Weights of a small transformer language model.
Training: a variant of Muon for these matrices, 236M tokens.
MLP neurons of a small language model. Each row is named by its layer, matrix (up: input weights; down: output weights) and neuron, and shows model dimensions 0-191. Each number is 128 + 32 x the weight over its row's rms, rounded and kept within 0 to 255. Numbers have three digits each.
After each neuron's rows, "fires after" lists the tokens most often just before its 100 highest values on Wikipedia text that the model never trained on; "fires before" lists the tokens most often just after its 100 highest values on Wikipedia text that the model never trained on.

L10.up604:119082098140120089139099142113136113127131181129103127128083114112105135127162141112079116135107112097055134160149110092082129102203139215147094095139164146146147181134125128137210205115121165097133103066018164160213174124120075144135121156130097067120142132129121095154136146117125116097074158163140126106156076173129124122075134134089110115082130162105095086104151134169149154100171163174135159179063117118188137127087099119063133123087130099173127135101145130149198083164122108115084100155184108132127154111125124108183151152151095081128136158134114136110082122130098089155
L10.down604:107115096098167124136156082150126154094140156116160143156072139142117145144092124148122166161161168068119095097156100110155170122142145121146139116132112100106091097133132119103147255119107106162148081051134173148111158098128220158123126150153070079105148118173120119129099169130162160068069156129147142148122165142155161119096101042115079075122117141060088153115160156148102156095158154101144094102088147152156097143164095080121123113104151147084127116134078141146103135096166121104167126162136115177140135124133125111136125110148129176078078178109152050151092054057108100105
fires after: ",", " in", "|", "orn", ".", "In"
fires before: "19", "20"

L5.up577:140143170125108092089082156101154206124094149137193085145111152097126123120167167145137172140166165182167123188118150084115102087121077108149133105168132140109110065126139107160092157156091113148168133170142135065148124143089115117209104078144159130159192073092162144094096108156196164083079158141139171114087137159068138111091123100114148179097105178132098109122103143117150120131137172098134169094084104144122178149073130101153115089152119091136055153110164109172088131117174087122187126192144131102129151088106161152118157123088116133129096181064121147147096130064142135117
L5.down577:147118130129170121141155187124118117115119135106054060099176112189116132136132142144151091099130056136135129092114155124088108124134145184145153123163144115115115111072118100188117164155139092185101091144110112088140117130126176149161122092191154117141150140151170119198123178137122149122157156119111087063141140109169161182195103102148169068178106112157158158072108134168083146160100118180140133143127136110181116121120078157118158145143118154109104096155133155109151158097145161107150119039097089149158165171090107158126109107115132098101185098229158118136023095118133171121
fires after: "iv", " an", " be", "op", "g", " f"
fires before: "ing", "oun", "ual", "ed", "inn", "est"

L2.up414:096149172150147122117164175141121101126086154161155125144145050161174149135129044143112134110134037137123117184122095149154142203134106062123088137165095122111175142181106117120134088125079118158150096129079188125140104127143145171121115127140130177152126150187113143095096152220161086093072134144115120098158119133080172118151158114137102182141141142143138104117126101124102161085106070118083108136079074080126187148191121103063154126122127126145130169129131101100085132141102069140108091144073076097150095093119149172144079141163112071144169071106161178120142130117145098162
L2.down414:135229123094144149136140119101150168156151131165083140127160098167142058086047085120146158116090128075169176100106134116135108118131077116194144147102105162160181181162134077144128102112201125180100151104127099124113112109166129126183137135140135136165117099147141123182100201147123160147135171162114140137122096136090135100144155136141069122156089138115072131104109092171139115133206154161152130117110112081147104180146159124182121163112104083108155165110113107143076106128107102195113192095093108153108158113092084200114111200096103098099051141134117116094119155129101142104
fires after: " P", " p", " C", " L", " E"
fires before: "ident", "erv", "ley", "c", "id", "it"

L10.up760:156072116148123175160157156117074083109127135158104117115155139082097183104168217120089138122167116078173153136128162081166061096085168141125068116105094138046137143082124097176139184120147115150143126128079199203104154107152136168056131124153171117181071098138136126103132130146148110132120146101075126070087141137148089110102143100110156177170098194082119132075162117122152140196097102136110143102147127159135092146111098118146132105170119113128109172099115115164190095150123188118108111124146135158136136149113122155115156144135155061101164144128150122097102057072159161118
L10.down760:141088139098127130114150142078125140185124132150101074110130156148148144131116093143129115133155062064108122144126123128117171108161138153059159088150146108101094181133075149102055194133158077175156141145141115124089072150091141087148163131179114118111149121082127124154157067110141126103110145130104135115128126075115085210129083097121173115095143128115145171105090153106215127107160122124161142153103163120102102112102119072136128104147014184197148110089136183084127119090159127138127113095095110079112093116126048125126156146155074127172141166125148118082157175101122124203
fires after: " V", " v", " d", "orn", "'", " de"
fires before: ".", "ley", "ious", "um", "v", "1"

L6.up518:156135139132164121127142176152104121111105128139175161142159154097079139091150132158117116123111165099123169110113058129118152094109122119114074161100072176135085146117124155096127096145205103130087085186105184010168174131142136143155140138146134095090129124142127131128196109121121105054107141176098107112118161178119080144114109092168189109070132163092130126144144185178164094131183144145108146132085099106169160107134112105096171129057188141155082159163103143172137146119143062137107118186107123133160176087112113123059143140148110060097169127100135155067154098105116134118
L6.down518:124144074151134143110099146163113123100130178107127136141103111129152129166146156129112105101141113111143113088134175065160078165136073140189090150150138153111196104214158077073145168071091084090069138103108103165140109118102126113133142093089126129124141135083174102190083131174107174206065158114100128127180092103171155138054160102139134112142124144102078122136135184165075181095105088174102137141094054112126118187092154094089107146139106080105158159156121138088134119105141201115110190107128125153076099118132168134138092131127187154144103133180103117104150113106120110101
fires after: " ", " in", " d", " Con", "on"
fires before: "19", "ro", "21", "20", "10", "18"

L2.up744:164175171107130112153127135207162108176098108109166061132092080106082174127125074216192143122116159083152161118085173156128126124090164159168185164166125153137089125142113111101151170130175161156154117094135129154100095111115149157170127094116135121161171153150161142130122101091156133102093108104181135109141093144127079173144093132116070202140120099096169137146133127111098137112177082150159047114135113107085140047124173141150170063169094104103097102117094125067136087125098118147098117156111186092129103131191107141101080150130138159115154107106152126105143063143123179117
L2.down744:133173138083165127084134114134046081147148125141161171139122151147141137083118098169112160093077218129083197119098102189179140204132121099098154144121130109112099138106149075142070138143104174130144090127123145130125067166137128075104101140089105167129115090125087133095111108047192125134101052162088153103123142128180148104187118114110146092071114136141078144159166176113152176143117104184151143108166135106128139135119101125144134083083102144145164104122127067120121185117147097129142145085084120138087152149047186140099174145131137095135100134107068118119123086131124069126
fires after: "\n", ")\n"
fires before: "-", " L", " ", " T", " D"

L2.up435:080110181135166159152134140138083136132119130143146150159160142135131122084088144080122110095165061144124152068122069163111084120128134097116150110144129127116086157139098122106167040106074099085157144119161139124084100092168140129140188125134117141105110182133094121061099182169094146132097115149142122141149167158088093158108103065156147143114107196070166093171095158124103151117137111147099058169099128085104110071111169114134206108141117113086143133134111172173127106164179058130179085109109168140137156111153159150137133178161121181137175130092189157100070112108203109108
L2.down435:092155173111104136101134087163138127126116099102108156134160123050175129159150071085179106124117130212106124096106135145068139151159081159142077120137158131082103137096079159133110152085073131126114162112080092146150141110090134150132141130161147204150067118101142178128116169146112122134075149204107178099112177164119097184115127052137128155144086141078149104142129117171145079110106195131134128128108127099159095094185139073143136139089113156129098187131136086134124169137112218101178208117109157159134141105098133158103124201101136092130087130129118089101078117165142148138
fires after: " c", " C", "in"
fires before: "c", "il", "id", "ter", "t", "erv"

L5.up394:181108154106173128096123182130097117110142168160167181124126110121070122120140097160154189144175096143130142085074186183107098088118094133079188140114132128154140171183178154105117179161132073179149121117180110164128152135073077155089105128169120173202127144115196143116128094080174172177181081132138111164103136097190087115157119115155106103154053089090181121116127129114156087110142143121122117118126125174090136196121116151100170143085136089123142110146110167117130088142131125133089143153124109141096171123179118100101119121174087148127112040144143173092131168127116183153
L5.down394:113130136158097094174121137125157103158137151176167113107209175128159122116125157102178129062131142069142119148149131143180106174138099133124188112124066151139135143055079120138170152114168114124148138097033106144159156083122113121138076139089079129121104109156104113173117128153183202159141138100103082151145133086192106134115121101188144167151103135128111062106124111130149071129081142083164167143106145167192092078121141118140117100104133080173111111114190104182103141140095120188151139150127130098120135102145197120160126114104129173140129097111096062114167208142090082146
fires after: " H", " E", " a", " T", " K", " C"
fires before: "ro", "th", "x", "a"

L5.up83:099178146155130144133106185147125195110063125111120121150117081178169140147148135111136068150070160175092121138126114131105121065128150123129125173107134109150064179147117141158061126130108191089140112102109095148136136129099135188140112163110107132137130168173121119130121126077052168117140152106122137143123161134128109147145065088140117118127092110152177144094133072140120105111130196111150178154166124160142199116112123107146141075196140091155175160130129176107144130186101144084058045117111109130117124144138080084117138082117159167105153095161083150154063222118190114166
L5.down83:154075134083157147166208112164134206123152141134134139137171115165099107154129148144089119172116107105132127098150146150125157089111134090108092088086132126129125142060183095118135114129092097125081156088162117140136169110122137150134098150155153112110070076067110110120154168156156060147152121148129148134097129106088153165207190093112194127126196106095103113133174164091174123137138077154204075136086132072154131082108084183165112138042087159153162094105128093127078127153141151139119121145169140129117115139168133163103156166127139065125081141106130167135094133216122127113
fires after: " s", " S", " c"
fires before: "ad", "all", "ith", "t", " be"

L2.up603:177157130160121145092117090090108094057109111128131133120141106114125121151092102109116119080128120149115086137085074092061109083125116065092099071073155130147134121134175108108123186113114181160101120138141160168118122143175099156112106109065136154102109075138117112038177092134137070113087125109080090174109141130125087139109113086165077127138184139171117153094086156088099106132111166052161106103154146098142133177118114183117165116115090079177130138143140082143152147096113111065178198142127143100171087135113192118107169171102159098132164195169138164129150101132144077144
L2.down603:123096161157108133100122132184155188146112144123183098149154154130098131090112145118148126110090149161125117075102122073123117152158113158123161200140126115140091119125082107100143160163135177060146070106108143132156194139138114122148104194139115090091109128121106155169173129085132152159156144177081183108114122197112073125103124090133082108152102161124119088130115130096166093171139137142092187076154141135128129169131108103128137141137058088106084159119070123112213178124166138089087080104130128102175090110093211099110139165120124090141097126112079119166191039097157122186
fires after: "st", " gr", "ad", " Comm", " under", " St"
fires before: "ut", "u", "te", "es", "ated", "ium"

L9.up753:159136128165133154140111114103118152155090082111102141114147138121138139175146155158169106194117108153176122101153146093089155162087069159083120151156102126128114169115156169119129115111066096049098131099157132088103121065072103117157177178120111123128149081098078140102083097142141125111116162129114133058162127096189070133066122114159143172132096216142160134063159092080116136164064120127139085115136134103182156100151062116141087098138139099146070123091133126097123133183090090135162147145137090102124069071189130108129160126151159095202158123147155093141166115120144181092
L9.down753:125141109130129107096149098082096194179176129124104122083105104091158165137108101122127151074121193141158209108121178148168065132141180123120128107092142141074157122102115111136145123205171155138135130165100072140164095183068130196110073150093122071135135111125153162133159149116176134103142124116117132143177132094102096127084074084152067158109128150160151173145097146091094143094118140164164151137116165135151186124128174075082124109139138135139167110141124082104098126127125158185140155121110129167134111154113097150054148104083136089123121251156121155143145152136152201099
fires after: " or", " pro", "ro", " Br", " ab"
fires before: "inal", "id", "e", "in", "ade", "o"

L5.up463:152147132091107128122075152136116122117098142119066095106113142133116126070130152186077140070149151137182099098077116157127222164142097140104157224158171045044137133097123167099177157123159071104136127152113131101163153174190178147142101123099078142091091173128128195097091134157091116171119112146121165121141122115113164149108103079090108151156141119165125202125124084104148160079148144123143138171089120134118170157149118116094113164115139117110179075142125210187139131110161104116123166116114106106172129109159117159131185102111135117171123158124122161079179158141159156154
L5.down463:143132173084182112156152072146125109106169093176143119087126145138172132160107104101132112183099137209124114117152163101092124113056190130110173141088070145131163162164170161148096130168075138133154148080103191127145101146210136132092151156166076111128100098176177094123150129097138160105183167149139111064174102102094114182103216140169167137174085160059096121120109095131146104134172114105143112099159156113123167126101157155112105107103130136144143193137159065172144172111105138165127135108156094104100171089104081148104127121152102155135108125139169116072129108157171105151
fires after: " de", " per", " in", "in", " out", "und"
fires before: "or", "ield", "l", "ect", "in", "e"

L9.up673:096107104116117140130098095129090133163182144106130116137141124114100113147104137121152153132109124164147147179106136123136109093162145078132176160114144138111135095153182138171134102120075181123125113151132138161101145152082133152135163073138093190138165159107088191145137117156081126098096119141105094079119129146154095174124160149104192122159114173112126080153125192159064163115077125157117180130111149101189168137150117140154148147174092039082049148064052162162160087134132105159054134140161122110191128129168064134104095104180050125074164145138140164191146141129116149091
L9.down673:089078117109118120147129180156138187164164120121118115094143161162211145172177160157155134145080117134148175095102123136127079102202113103098180188100122180131172096146174141145183122149078114148149096167165104128094165110079076102125090100117057104132117143101096098123109161142169187160169113124149121059133164108093113122086101158149152077139112176084096106094096103116085134118136075148075128090118181167180154105103102089112112095092051149111035122092093117136129159143124119150138147115113097131152127128142119157101128105099187150162129180169099163115110114129096147181
fires after: " M", " s", " c", " S", " m", " K"
fires before: "f", "us", "x", "id", "o", "un"